{"num_hidden_layers": 12, "hidden_size": 320, "num_attention_heads": 15, "num_key_value_heads": 3, "head_dim": 32, "intermediate_size": 512, "vocab_size": 10574, "hidden_act": "swiglu", "norm": "rmsnorm", "norm_place": "pre", "norm_eps": 1e-05, "positions": "rope", "rope_theta": 10000.0, "rope_fraction": 1.0, "qk_norm": true, "attn_scale": 0.177, "bias": "qkv", "tie_word_embeddings": false, "parallel_block": false, "init": "uniform", "init_std_qkv": 0.037, "init_std_o": 0.0, "init_std_up": 0.037, "init_std_down": 0.0, "optimizer": "adamw", "learning_rate": 0.00184, "beta1": 0.9, "beta2": 0.99, "weight_decay": 0.054, "lr_head": 0.00524, "max_grad_norm": 1.0, "warmup_steps": 559, "schedule": "wsd", "decay_fraction": 1.0, "decay_shape": "cos", "final_lr_fraction": 0.0, "batch_tokens": [32768, 65536], "max_seq_len": 512, "doc_mask": true, "train_tokens": 753300000, "max_steps": 16047, "dataset": "wikipedia_en"}
MLP neurons of a small language model. Each row is named by its layer, matrix (gate and up: input weights; down: output weights) and neuron, and shows model dimensions 48-303. Each number is 500 + 40 x the weight over its row's rms, rounded and kept within 0 to 999. Numbers have three digits each. A neuron's up and down rows have the sign that makes its largest values positive.
After each neuron's rows, "fires on" lists the tokens most often at its 100 highest values on Wikipedia text that the model never trained on.

L6.gate502:501496467472467493487515537531461477479471554468574548527515561542505447536523561487513580495387484465579497504554479583497445591486495484524455500434484557554463462486547494513479500494558445555534539472448494515512558529472526505529450488607519527466505540479578450467498458410394453466492494489470447569490447481439509489468524522508529508564477508557513472533537513505457543513550534449499531508567542493529478473506448497432535527481470494543521541522422555443524477499518511475510467452521531475548562520513496465489537498468445495500443484546481557500495464412473516569588593486495461424439500441482385526523545498512489587454491593491539474496497518516477514416528521437498476527519522542463515463513450502448465442503447437520473518550504506453528465487484485
L6.up502:493478480478468562576503543502523487471429565548484549481498456511509550504470507488410421417443468500516501550500578569496507499452524486439512527551454500447533517437452525482486502485466459485516525484550549486513467493582480472436456459564442534487541448546584441484426433559526545483528487501493437527443518450531503553481456550504445529490461574523497555565483549477495512519477507517490441532472503427550458461531541495525493491512490506518533456497488502481529557534518557534568539515455478576484506480455544541565424547593545502492565460486523485514497545600559464543513452540523466537462554472476530522447502423549505515529486469559476510591456474467530548557464520549508429540544504470523489513480550507517544574527557512478468520532490566585521477421502506
L6.down502:464528462413537471485482511513530481534425431461520469530508484521556521532459502447500480519538510560507492487492475424463446526553499428420461484518551520508445454503479516489570508507494559490510464497477469563442472508522555488470494488460562560498447408487408490435494485507548512486522546544417502553528518478539535497480443446501506512562515490505508550509514470536553547527516552465531443464537578490489574525489467540555476480576494524474495527458509524493474477481399469488470582437502528474520508474468506488477482445492550508544510435471455491531538532531517535452555419449425517571506483473496524527522455508534538563501463483499460511587578522510538527494521513494493480440444494481500532459399456539514511571480505462549463555510489535446445464513510454
fires on: "ers ", "es ", "or ", "s ", "those ", "a "

L5.gate295:504539534558376493468528550539486445583473491488554463475478520497454493563477508459544525526533533495489594472417451582535444505532471549511567555487480486593515490555519472529574481504528429428485460444534492458445529513463516475449522419526503457491481449483530452498478524418456505494538462499433443458557538557461560483507512470530485440492503505530483546507431463471476475418514484518431516482526522538514534435468558493498471524486470470539472509533492442466484513476472437429458538544492551489393487438554543461482463442465503630489522513459546527509516525508531460473578526500452464493480558596523483470529436490545482504429511599536517549483520540476461562485513507478518473449510482478439435542579504489557518551498510419437486539548505438475516506524496496
L5.up295:485510480587467470489506562455454502491495477455525508497482445472521484524474478552408567511485533488521468485508553536459509507519517487513516534555537505514543549508546565612523478496457447469614471488518447444573465426496543445495531473465547434518568458529419515445462478547519558446433432448544471483477551512477507555500475471579501457472437437483518519468528533561401551469546493545468527501483504518494495424472506464539442577538555533518487492566520425496486550489552433516519504525476604479530535510465409497449491498473546562490432428499489475485624549495479512431473519494510455549542500560465541515494542513525445509496464529527470516503449561484508502481514458491457473439494515485501490510570527529477488486463524512540508526461519495536489465441523428
L5.down295:511442440567422493566518450469497511578509524547546520494481492479507463558529444534471531508484547521469451553477448459448476416535436483482503516456510560531498564502426487583496510456459459565520428515473472520440438468484547522527572450483533463542512513569459522559504523530533553534452468495451515455520535441474485502477524476525489537542505461591485453443462476520483465498501448531468498529464532460456486483481470493472410496496605430557530491486507516529464508443521466484490493484487643577515564531445457549514528516557458526489468473486572501479515494487517514422461458479519460480555500464442511484460488426492474473504548509479478510509509480472531429490530432518544537475510518466505494509463522511416548540552514488477485540495506511465481470460461528
fires on: "| ", "; ", "R", "G ", "1 ", "ti"

L7.gate248:473419466452440604514475522477591541549468534448550506426489497491493538528533547420440495515563459569525559451525548504503421508481496465513496482461475469481552517463487453438527453574517533519456517509528491507490500468492511521503472432430482501460477505500548554473465464472524526505552533538458536471459498459523474498545426480546421519509539437482524464491465469465479490514464524483532453469485497519516561437504497512433480514513560460523520477531517454542570494435490584484557510522536514469450588558562463550489456476544507523498437498444397436442413559491475495532506483439521547565452522506430478490483538495547471487501503494468491447460465455468500446510415530505466483506434507452506490530517478499505466532491506462452557522455472469426461555476473485
L7.up248:526568484458471416549557437559506522476547564498498487479453445530539480514545544513476515473467491469466509591484442498432512490464451609507476486508501597442489487567500549461566499499453540466546518521449502528513409474480525525519501465503487545390486510498461490493537470467438472505506467507516446492522438525498467506511494508532544431451569480528455473407536436489445527495490503480454483534485455498482436536456466515388533476492492460481516502453557526547539504527544523474543517552542462560510484441493574440426516561434556515458533466475543512426513561549479519605506471505465467545485518474416448531543533404474591503509528504518475507463512506481475403584562478509415537546506517512515544459446462473432512472473557446548519563496552522503462462550474492
L7.down248:563469503480441523421478489516486505483584478518512482481477487462501402541490484420521484463488483480477552488469460458564490613554482395525501487462482491504493500537463416525463518489553524525455554416448501314445497524558439477515480520481546451515537449435433573492501483579498475497533517457523523553467510566526470489507475467468518545433431408549544583558520507505521466512478515514526536469519526550552518502564478518532529450428471507470496554483535466487471568535466479521482551428482513503510525559513470469554577469469504524469498536556458447508578457461523508451499508442475479451529503468479503470503473452461479470524462485522499515491575434523410505472454428533585536534581492584467506481506514471523493541498457490531463426496468505493572493500502490
fires on: "as ", "| ", "- ", "a ", "s "

L4.gate74:511474356557484476462530473495506495473528477548475507571431488440492487553549478566512548506499459578543522508453460545541455532465449431433511493509536482466492488512449560477514479534506423466463514560517491475501509456480503487463527581485528462532524502541496483488528468519530520512502523459444419470482434502444460468444487511530511540451419490562514548518491562462446572530466468450477535433538507439470474524480528544572455518538496522523499529507529468492513459566483472511487486495471489564514485463590444515527530459482536510455471501501562516515493509489437527536473523463519577438562478509516507566459555547577542497533527473478498516483495538501521506520488522498490447518537419587496499513484484566580557482469531527535464425426533463520539520459555476
L4.up74:462528499566523517603400545484500552567493462525482525434477526581433482543527500447547489452488560447530473571444506465456460522439467486592511509439524483589484421505461432526498534582457597537532504495478509513467587432500500404512447540549516471470517465457486527516529467523470474491541540514473551477472545487466528523510471476503540528524452547497582434505454561550507456560534504524467460522505524506517496502495576589440548489446434548515509504486446431500486502517479464433482458499509587508538512500403490516475461462482510496514458513510530443550494496543583541582551461524519562464489520537519526578435538491524484514517474502525538478469526480481510490558516541519465539481438453551537484501552531496485533563560464514450498516493455493509523426437492493
L4.down74:544549515507588503566433502485524581463511501524546493432501480554456454475515509450542482478479543504529476504459456505488518592538477437517504509460468465536567475525502502534456565464496553456524512523486571680498559474472469461478518525554489496564487518483477505520463488513525447455557484543536605524433574442485507495530465492465542450506528492449497447477508436532523471451576556529490515503508521540473462501530521516444524487461490533472467474520466500479556501535545475452486496549485587509476473527463534563540465513511503521508510493499457447543545526557646495544483543467530548533485506486500445529499524554486468495489498456550566499433514473487523492475507452493520570486464589491548441518528565485503498532450460516474491559510497510500447487466477546
fires on: "ad ", "y ", "d ", "f ", "e ", "old "

L5.gate202:490494559487523515547436521493518509502441503492560520546453494526460407537537555531488523452472445497557502483502477493505467536515585505473494488593509458520495418544515470562530455489470539535444509562464504490470529499512520534511453472553572487509425492503565561471526479546539460527502532446489551556487510488548504522515452625514494517467541520542506432481534450491460555502496360524481499534515537531483503516532480468525518466525484464501468548496509610548501518510526403444456445463452539409487501533509539463535555468518507503517468449432516483510470448549532488553542581503488464538468478465410508513502556501485496532466460527487554435492466489563473519487499494525534494540513439504508405519489448468442478551458485470413588543510519533504546532429437481
L5.up202:496475507463470569465467495496428598430496543526479512461517496543462571508523544491530435480532459459504553556480510498529491494458466452494499473563465501474467540537434553490480472532466490431512442568497389516516520512494479497542488543520525500538565525489486519436477507454555498479602498484492587481471492553460440466509534517478512541480373464533474495495378531527497497418461542456487503411583450517531534519495438502510501473461493442560538513492582515505487528482518443479517509553461511569530489472536442531553474486496478508503504545525534524427438583463464543450494564594544547557521490473451456538529494493572526548498557465597467561573502516555466504513498506466455464522491486476475507470551522503466473460498488451556419467465531429529491531489517459
L5.down202:517509473457429515439449553513478548487518458488477488514468468508498522517519478464375498490465500523472499469500488470507477585531500550495550462561481505492494493496557511489565528519498547478493500443588487392480523469493519501528511532508532489503582490469499515558425571430516473516531510484530613488483527523525486571473514555521494494533441430521546488460489547451499515517494374493500558476500474524450540539522503432486487423596441500464493540552559474516535502528508444440467489498505506475448480582489466454451493463520533524514531510461544536571544477501525572546506580524555565522498473457517486495513491576504555532530488515512497489477485482541439554543566462531484512535576476433493558500530506517481508481535514447543449404474508461560463583471438475
fires on: ": ", "from ", "| ", "N ", "-", "u"

L4.gate314:470486435509518458584499546462494472543452500473524465525518514453482416578541419513589483524414511483478493549497530521436473481444511474471492523491513502473492489496470487492485540541453458505534507506506503512469536499464531490452539503501487474457451503553523473545503519544484520536496520496539537474559571514478520471538534459584490490450486679485495464586533429416502587501537477488409445483472508465537514551473468485446507499588477507443512517478496483486540492471538475540466583525435464581523570499494429540583528514587520490480487457455467401470492463578544454483496605478502519531449505521440513413519497509489520516493559486529530486509513482521491476468482445484388542500510452478536557425423497491542490563507553468509454518520501482520534513554478466
L4.up314:457454491488470522489563511548491501502506473483547480520472509461519503442503434422437424497565499500503500504540486453551623469427475551549574474496475550540511498559462490483466495515500467479529486509476515428492518552495564551453547467416460542504448479431491432481491425527464498524422515495492583448553510535483440574577510484551495465557374470453478475460470536499514506503521496484461544533486512431509552533501451497392513477470582482521503458453496529482597553506500541542527516490490503480505510453467495560493505504510447510470525511463503507556462531527504498538456488448539562531499483470482502436500475570524465440436524519451387458501495521447500537477528534494447556492542497452581538453497542521521547517521479566566489483522459483475528445566431456
L4.down314:501521539575497511474518487456460472442566502453493471439502484578556505523538486545507497448592555490444480491464461408490486454580512474564462435518497471507501534491498584482549480493496409463489462497509463396525558466507478488514512521523441504497523517518510558534596506500527499514447526467459488453541477459512511513516496614541574541505489465515504528488527526546425500556474563532530598526518545538490417479508516519574522521488519467510434593526436481480401518434489521491493465466557473553488503470493534454445477533511518480486511445541543546493475559453411510523432444552490465517515517451560461524468456529458535481474433477495512451541487502459565535529493539541524471493483476557475453443493493518445512454524512492551474519511469546492502493463554470
fires on: "all", "out ", "em ", "called ", "ad"

L6.gate426:463519418508421494541476582468488514497456501499450450494557530512501450498469493522492483561459473522499511499527464518487413493503540525447444515425482520499560484510501516475480552578529455535380538557420427531553529447481483539425503537521462443524474538557552454496492512502477593469466542489527520526534437504530516503569508542505484509452547491561447429553496521508513473533529430556555557483466543596546537487452565515462452483530470569492533452506456481436534470418541559511525507482436561486493397446501480455529511553441507563447464520554433515455482479422567513523506456511500522493553495526495481494473412471489483495545523514507495521534528468399485450471461472510487484441450588487446492485532480509474434509459453452458460497472481477557523541431500513
L6.up426:536533459551502509523525481492510416491483556477456475447449531432479508558510531390520451472509513455515478472563521529512475474539468406533485502482509512538488474452463523476584531443476521509516468499513486511498601477537484508453538444545471529523523474533513522474530443454606477529439491559493450565467475555518477563541518456480497494585463485496558475470456548546582582532493475475539510518578494481527521465504494485539483423522530494454492533421504544455501524466465487533507537440508538543476473539498469491494549468516546546478479483563546494452423472532484485405543441449408493504481517504481465455500559463549436540480514482524401462514544409463521484511508517415546463481552503501443516583521534477456537475484448545540465502466551482460486480461394527
L6.down426:455480476469547471441501477413442440553466525512520525534452500532393458511496521472569523523528490500533488497531524522527494660499462507480482465483477500441515551494512562488547550525503440463517543524477495528466494486468477531516569473499499522473479502477494451526519507498491453482392579524458557562525520497429498463566481474580515507500565440489525467508518540539484454522520495537498518532472422486539517532547484517532499547474462476441492497591483430475440454451427483530495533478497519491479459529513514514522561528505432495573527511489438516504485511501481489425522522436450537482532540552564480498542437480486488559514449420470436540520462576433481534451500500500477503453534526445504531509458539470491431465521448509503471462520487481438515527447537543
fires on: "=", "= ", "ef", "Santa ", "AT"

L2.gate3:432568450482482533500403533533516537577520549465425500478587510504496440485437477443439538471585573450490535488457518497458476549482467510533539502459523583570500497476395562452488498523406449483541482492438539447533425461455547480490505473435482492475533488506502553473511536487504474460562443486521483533513497495420506519509483512504481527444514487509419446555473541480474514499477466504477534512416503497550507488441580541529480535545430545537491537535443487477474429447495507466438559525477532490506489450456423496433572437461540497478490480495523459532499498552443488498526497526517494443518504506551480544469473512536547495537544458483496514507546525441555530556371521480443489477468466514465490480492545549487469514504454511442538449495502443484525459526562532
L2.up3:462537478515481606497499563536533501467568523507463513423473468370517528474510459506461469546529466507451527466541458469466510525549487529572474500443520521499576485474536558450426480440470513435528505481475449489541476509505461435475493416536547532538497459586574570483568554429477531465474449510490547501519475493491502530494511542478490577476560421550477520511506448520488544504474485514510511533513473520500558406537447462545489538538595472513470522519536490539481480497478463490516541493483468517452505553438440547431483516521471494516564526397503439391535519462435541512555455506581514440431482533438500446498520550470554394488501557545465496467474532511477503537523504520509556527502492484522513518484569555496460480551457513430490540483550488498479462474461495
L2.down3:441549510507439511481487521473477554497489497500462474539517468539454498503505502495492515460558531463485513489491509506447440535510458467417525571516504515529500530485456554505518554485529444448458460502473497443458493508541513530448544495536507412473518515528566520569512489528476486455566430469535460572528456531359512504515524513536489480482475470455478446503581503503472494539528507527534579485421502468560506449454570493489453460535486458515464491538492514433441519464542531507429531391491488501515467522498458506441533468525519478535556522516491487509499473521452463457503538530461494495555623458527538508475484471505502496483505426485471511522521465440488514468524471478463497439481484547507542540489488432466464523471523519478580482433462372473440471547576506
fires on: "tr", "city", "Police ", "International ", "cm", "environ"

L5.gate87:481510477459491565543560505440448469501434534548519480471462477495491471563494531484541424493474477484641519472491459482492468543451556528422478498588527517524433516508485478499501459480455506480506545504506460467530573481458523541520519492493482567493495468504553437463456443566529423487562499506545590497505573551511568545473506584468486502469408492590540481575516486429491546519565452458577540475514505461571593570448508488538551509477478491509429482457492490479455602557463468540455505471435507508471504491555534499469521432547519521552486539484513466521471533540469445499507569444536499483507511488417445499585451532506509571503470467494474551508485489490521424519478484465485455458507526556586480491453447490511485527517486472550454473493415533518563496520489512
L5.up87:519490517486458479504552491579537559503506528468467515532507568530508565448503490459471519439467489459440524483490457410469534532490540546522582487535529444465405480540588560525519398494490534476422385504527530485491477516558506469495496484514409551535435480484511443517528516432503486539459489499507531512472446478535488513483511515531476424499523552465478438473465471466551510551450559505479479416491427519545503518466467480489497453482494493515460481462495490529485505487523442524562528559496565506537466466488457472513485492521513567530509500569521523560543511478458496487574537479550516524471397578467555456562476532521517474471434489617465482414510514502500551433532539551532603500498584519446563502511435556531552496464536485461527517520496528455528454474478448
L5.down87:501533493516466537483508557545527528479518481479473531489558517517512548465535534490451486504501479505472515498480518563518516511485481510537539545466509471534493440485511534516512498557506499453484474493549519318485482551529497488486513528555471465516475479472465471527453468482502476505480534515456517502445477525600511466503505519461481459500511497468469500445532519542535497520512512542480518488518501501473470491485528440469467547467513461503570435512486468468524463495535499490502534481520509501552492547473555469491488518491515477486441473499483494472515444490532502462454558524524544482501456554515476485496511483529568412510555512517491481486542481453506534478519491503507502512490535473441471521490491511514547490501502482459547505455520446460477498495540472
fires on: ": ", "-", "first ", "tors ", "er "

L5.gate282:570479536518502551522479598349487546446541529474540425456443528476459532532483563485525511480508509519495509533487437541508493512547460458453502511470408402493587531463527524477537601424513521480529484583494546453487512473523427570531461494525464499473502494474490483521564500437520488431491477430525495463485511559503539516469412571526514471490559525558476523479509478448392527543476443488440402462473530553492594462417489571472500480472497409507527537516565545517403486482507541507445489569445537491534484510571548530516483522502502490479479425513530553446521511504562578579498553469526510487496525500492526554507499558489436483489454533492448425455523543549470547434555510561492422468552485546501424564522461483545497519470484440473499496518508511494468481507500487
L5.up282:483511507573429500517462471519458483501558505439530522501468492460529487503502511472483480457454513468556508479496512455478503481466601461516412468492488504432486495542482538522509552518482451460463520501444521468477512481511427443576444524432502476503492505567517510573435444519519537531535470476498482486492569470481470532511461499454492550503549495529472472491536402467509542503447556477455570444493548482544464497424565553516472525499412603466513512508509449527490460391567440477557490482500556428540515564494551470487524457514533451437541457520464482533483575427481516516469476546496498534457513533509516497507503539500525575525621580520438444466487466455541398484485456479541483438480456530549561453486517515520473453524475519485450478492473475532484450447523510
L5.down282:531476475508545578423481500502511501495536510471524484486478451452522529485530514472514493430505517450572500537451450575575422358514504446530510481434394400501484504465448564544512591438483477561497507573545567461469505552450476532484489462545483499419483472519540490505518480552518537435475521484562529508398521428505496468551491454460564527468476600488594481470522489482478519479493486504460468452508553472497467496495518552514499529531500524546487439508552517453482526507464492438502521554433573559544586491468542492462467453519493487510532421544560600492529459434490490549506501496504520512513542454514598479474522482420503465495499514460482487471484450504485490475504429437500493466527455515414477438564463408472499445520505465501524452513472511504474465498561561
fires on: "National ", "NA", "°", "inter", "CA", "Inter"

L7.gate391:486455514503462585499473493503455496454537514496537479496514523471513504561566560450488496541488495470469515525571497537486510534531455504576442515468473504508562484548485507545518494490493550488463501476516544456461531457470479470555436469486517504527426533426482509505504473411463553472540478477544485490523525530506500520493425543543510591567469483487506458508481488556519476433535518499511448411428528539467525559548576538532448498510500504487494584478506541480446484532486541503518528457519504493443471451540482451484490420463554633437503504545457484539511511570597500421447557455525480485446505525497452461547455491527467535495478520512499507438523466378488480509516438496577490482531464502528496504585477479505492471519460452410452498514533466487506527550544512
L7.up391:516526530473493473528451453476488480555463496438558470429477497450508559518505537545485454587566502492480437487510489468495474491515424533603410560509454530441483532519472473454453525550520473486547443489570421493523500531462479495423524459488548523488502441473506512379501443469440529481516461546359518527497492448496509488527471506566545532468468452437484467449501502455538517479538531547521518476491432519461511489448534510521540536434551550531515527420451461521511516461496550460509522518493612476495580444540423447488506545498480511557536524462486494492452511442552502499496499519449455498502494474445470439474513577525515434450536511506473526477558518589468426493452480443468530513494516543523495467471552514523487524485466444529583489550519552498496448576485506
L7.down391:476443560469497446449478484524519517476523515605529488501512493524487531495491500523523503530463547537498470504518486523531495566498565511516541496545574483536526528569503468479469502500490515469516405501557521679553456571470499493507444446456439506493557456480470537435445490468539546527529517518458486463557523560507553539489494539499475464463491482502474443517496502551507575432506425443526487529503472542540471523473494426471492450458558506493462451510526472467467554519504520465496459532489541543433512550505473525505449517474441517537526540485531504528473561493509469499507538616504504461461484509545516461472487486477543475450497444483397551432502497541538471462520502471529459565428527487528467566495563481456468541512428439511404514432496471573493570548409436
fires on: "in ", ": ", "; ", "there ", "| "

L2.gate272:551535452513581544423490597446480561561450501483513557554508501542461479525522561557551536485427543489434428494566464468442485444467524450505508516499540506483487512475488467521483545490465505510546529466455500499490474410515475490429544472543520539497550496477522526526523434520495462527507502445514527513470557466465493517539465487551479497502496478456427510526435508544474453514530479523478504494468563469521456535573491482503445532568496523496446467467485511474427542607444511502530428442509541420546541524531423505495511497462457474482507487436555518481427459547480537463386464549552517536513488494553504497425474465523431437532505486443495586515523500519558555421406467455490518509571525513432521507524551487524477485546486511557515472450527520553527559528564468
L2.up272:563526539469494555429523480543438543521537533483538493480456417502469479567590525504478555497513597445498449504578547512530520501450543494429529488514489496471454510442430499499506472579492496494585437496502504474526513475511447513428520533504491470498526488514441536483523526508445472508504480482516576438492448516501510487514507524485573467416543572524503566497473563466561548505460508568485451534430520556533524515459456476505504528486474517432532547466501469455522501497499448484546464527457527541502428402416493475532499488490509505510527464570485509496507432489506528585470517552566451463504440462472575447469562486537504567547632501556589477445521461501528506433476481510546509571538459479505492466474516496459498498491573501532520470500475508509535520538515466
L2.down272:539437589518408480469425473494537491493490455505551507451560520521474497507524433502531490465479529466574522508476507499501489489472546493452490466490458537543518505505529483461497436530556474518492552493559548488494508560483453439570431483487545538460500493557476505518459521498578524464503501527556531499557539517582483536492534503439435516497539490551482475479506499446512488548442529458507470463554497523516501478545440504404500464526490519448477530474508472514538481441545548504441543497455500511522517488461488517576467452494522476493450502490517476485527505495543414541477436456508483516520542482482496494495552575466474493447489473570468438392495500529558538520492544517605454492409568492482523468510480506512531528556516481544453493592464530542494422489497583
fires on: "er ", "R", "ter ", "Az", "ian ", "J"

L2.gate425:492493506422522497470525537451508481466435477511544471477448462511492461509457488513529507427507582511524447564481467544488441512476512497471533459526539525537502505487515541460530481456520506498506435484501500452548547495536548540465567515517541563446534532586510505455519497528455475590526550443431495458486519489485520582498550486511562447368530435531444481512484517456450475504492496492433485458539454524498468483477534539477428473429496488533533517487529535497541512521535487488425504533478490478449517459519494508535487453507549481484496510438537461453467523506571486521471547532522426518507565392407514470489573487459445477501490480521540462506534484534551575484537394515530492525594472524532489480523470510508503484507461475526498433516414505499490567404505441
L2.up425:508474527523535487482448524506504514516492550466514470514480591538555465478499444515534547517468461513540454530442508465544569474485521486546499466564527482454513578551474549495553508507398568474479451526502408538521546516486551514490506508506465550432475495508532470515473455501510517503512533542515532464524511493521474490534539465533476511440475455489566549479455515464461467521503489441517519516484473443446525527505483432435455473498464430496537427509434542396521425473524506479487501515412589502526494480528545535544480508488488534565492489428497500514495417509525490487517484462457512444565533488481528462535537482527474560478547490546521454443488542520489570558563494467531534506558396506514561492466418511497471504439561466533468492587406482544586477521632522
L2.down425:498510472550484459513543462568437498525535485462525509482478543538498508470529408481480555536509498527556484515474430512530567537490521429547467523453473503456514468493472502575379510534468518508539502452508600450502526491371495467515469456486463547541542510439452459538488508445492487551476446537583501559469533453574550456493514473431482501447472475477457437551488486533420515418567489550501515503552570522503520492433463482574485470550426449482528539490445529452525487529541513520461473503523494486440532564430504475540549505442508435508517465533457487498528485511540520490520498462446538553536532509557430554535536507534459488450490509506479500457464533459471577501444522484488511541447576517494516503520462397498493416462496484498531508536507508499508525494582507
fires on: "to", "ly ", "N", "d ", "y ", "DV"

L7.gate109:470531469503498552532520471502532497425434553480478483529441475549499472500486498442518492543500522522497478470512418542492536560531519457425500440467418494511531495530570465414532499492469595470489427536552477542479478428480462426515484428439540544496431445536500454497524422432575465537527471511529485546523484482490479490491419466524552418514551413498476459577525480538433574480490559481470509463442468482496488546531436439459534493517491492571522469473540456490493506493509456489552429528530503587460479484595458535507480509467514515542471543505533519503481547484461503451483502480512476529451539524415453442512503469544506508506490471464494530479487462492496486477532427418450469504512486415546458430381490493515517468514421523423476534486451570469546518519500534
L7.up109:501504434514517516514532434552453560530465496486558464439498516500538534481513509564426487535525532544527529468402536529557482456459463506450487491481497414479497511465534439522435496501495461493520455592502585536520484501582543541547535447504535515537503572419585538473500505489545491566478526512513469507500514488524519482616488474573521520503517487471462443476492499528500518509514486443601427527504493486458416472509491468540606571502539476482501482450486504458566519477580545539516509484497479612544530521548523517417448461424559490503515482411522471504463533423471494543480465454548471469524557532475517446493409500563516503573503519492525520476435486488534391534466500530524547501493447486543464505505461558493568469503449541506528593484445536460462440459473502
L7.down109:527487540527497505541478454533542499537439540510461534531477488462501511487486411543523487473485522605535467504470480491450550475537504574564444557505488504514503471533516434432563476471496519562497463537521510337435431468548522559504508539470523503544501512560499553517515480460526523492448505536565540527467543482513512420500533516471575541546479524538419534466486521546490573526517505569587495480516575501465504496485441561430517428503473493492419519499436461458544468485531537501458522456510424492566452486490433418514448489507562390529473507554473509552468472555509489457487560494448509478481567490569505548553485567492459456465508498470506518432533472509458550505486481514525572483509463548424497500510491464472498495492533467537517468525560427540506471530476535
fires on: ", ", "of ", "| ", "s ", "and ", "), "

L2.gate147:516431575480436571534454509400479478506518469446442442545546472469529570482519538463498485515518493503518503516510504428561518499441453460424480479464495498548552515537513477445517506442490518509564532498531549500498529466424594420510417527488447490531498521485479472521498546479519475490466509568513532558520474483535463448527527498489496538456505547477553477493468473553496568544478483477520560483601528490455513491512487553476512554572426428448577539503456546525508467484468445464461436454479472540491478509498536440489474463471559483467495500517464524470524492510502516522475553541473422525531463590516522509501398538574508511457476537464467519430596530453479439540492502496517511604501560507493497622559468530499485531470552511574523473498496495462463483446473500
L2.up147:531458526478483522540436494463515456537504489499475574473521487477502418495498482469474489482503570452526539503403548517490545508444543494536521496553529470553475506463501488468501501534466484460454513483494519473519541462463503515513469502499493538467530483508531505478465481512532575485509455522543486580473538459512470474493491465524544558482427567486517403591511546483525434510517530526468486458512507470549539489556474503629466485528468509420543500516478520483489483474498462526469516481524509477587489451472421553490495467451491519504471518542446432505396559513529511504468505480462503516514480582518476443535571530547463516550516487524440512565522524441498444530481536455492480485489536468501503603564474548477482591564540540499505512506435571564441462449497530
L2.down147:509484531440504444458485554541513528493521490543514537477543519518480456525490483551568538475525453488460518451465517537505454417595555576633483506503435510446482502485523535477494477539521483487504407526491453523511448495533437536484611500465484485497495432475464505439528441485444513487591421485458425547517497535420487510517454465435511483521449426478482489539523497467498478434517487496522441489461477556534541540479495427486479492541526470499455468506495495558479523513519463508528545520445503445459499469521485468500486453521440473587486566490495501532454478462523434519560539497516539472525549485460508497452510528480449496404538506557555473493492553477447561530520512441545503460522460477513480440500536494496508474504409425445490545476523433484529515493550528
fires on: "s ", "its ", "ad ", "our ", "end ", "ight "

L5.gate353:536493536568469492550515513434528491519506448530497454496445468435532467475537529533565481532483466481464510550550503483590485484548589484498459488492498514619444544456520529454530533513506517507447429575488539489495577422504542549490454514497483496484511466455490457499540533510502522489485463438512499480496561425534500431439492510564454553455546536623496547483545450486513477472491463444481527536526535495512436460503548464506480518499500543505537494544483545553478525469484459463484523443522441468502431429501448483588468536478533518538521478531496420520430525487524494426460530505556512462493514553402530436465487538440435572538503488510444435500546475520539509485475492476537448567530540463424424466545402456547458491475487511510517573578451451481438534501472502
L5.up353:489593410465468493467506508529525503481545508551500526568469485538469501476491427569549488533502437441452420493489515607525521495452509456500466492521471537479521519463473506540515558536410482562480455488490480511485528455485554550501486609508500410499458470442480485565524567454513529437440525486514534562560498527471494534524505536482437511412510524500450537515472559524560507508506507517503502526546556508538417451471566475460577527501439535506503491500479517472456453481460506507473543508478550532530503474495607462556497511477500457566533529516515451561516545491540484482457511563586540534516486490534509483535462498558493477496605493469532538541569535511615506459474511502418386478455540432517488435501543539538477538547522487482498479512488527535489505460520549
L5.down353:419539507500438501539511488540474596463566519530468589491443431554474526456498481434440473487496498424511476546492463532509493217569531523526451516480479574448474498521458561514465506463469458528530485475500508502506509497497497490527490491545482505435507504495539468509532537478467485499546509509462472521459579451483477504503492548542481475475540519448498496531534491520506483484455536480513557427555504475493533504470506454509585492546495542444502548473534508506451524498480501516462498519565487553527496454424511460538489454503494493485553526408544543493523511550539446467431519564486479548537446496466479451483533505520522547493522545533440523517518487502547483467526445517489510446527458503455497488497522517484544465547531476514491498552497506487534530498495555
fires on: "inter", "Inter", "trans", "ase ", "SV"

L5.gate402:613544492487473563504469517486538488611502520469475458459448542528506479492469481375539476529485541519435506535473513587504532504425521500513497487487476573509430450531499479465560534503536494453528552534452484541475521389534500522497476442501466476579554520496485465542475554471469476535496513580538450538461511523465477503506482473503560513473482535473467499493473496487485426483380512489520485469558464493489564519506538439430523548495470519506521477467529449447536533501473519471480532522507516499477391426520484426567473515487495503507478529473516498511419540460550565548498455547472477522580544474500536452558440500501501434518545499517528497522493475420567515498530422519446474472510506474498385431525595490476521519484448446548519569518490518460488587542492485
L5.up402:483529568491498543547446500448456546545496498474506486518514470464469531498509476531459488598531567469555470557520458478510528495482550503529538464483523462468551535467436507523568526501533602532477405538550487503528487494524494502576442537454478458584485512500499465552480505511530475530467492515549569445520548539465486497495563496477557551557461500479464498471478514545518477510493523528410459479462549577477484560519503576468442462521488543543518431474538520450482527535494544584510448529491453548578472507525564526508450562443461531531560499524501532510544609528484498532488464549497460541456503483510470544417546493485489470464484501452501531438480544538548431497508545476503478470548447544507504513586501459438540498493513499583477408503489494514514558523457514
L5.down402:487511543478503512524502513544463500448520450531565548474498490451425551525475461529509518507489508513435497515623476495469541692536493508469444479493483450456529501521560506473446531445518558558449463571515507431478430495480511421516518518495446481416457508530491501508579429485523497453373504477520541468495513510569470519526526438535477503506464425492475423487439498553475509486498470481448465509464503517445452476505501435504498495499490531469487447496476535480454459527481502481485468514535562471484461519481560598520554546497523472547564458534439590397442499461486504502551530486495515489468551527469487465508474438479509478520512536495448549470512554451491473494491484501464478477500499547506527514485532518439498513483484555516480455577498441552559544554511503
fires on: "=", "ev", "= ", "pre"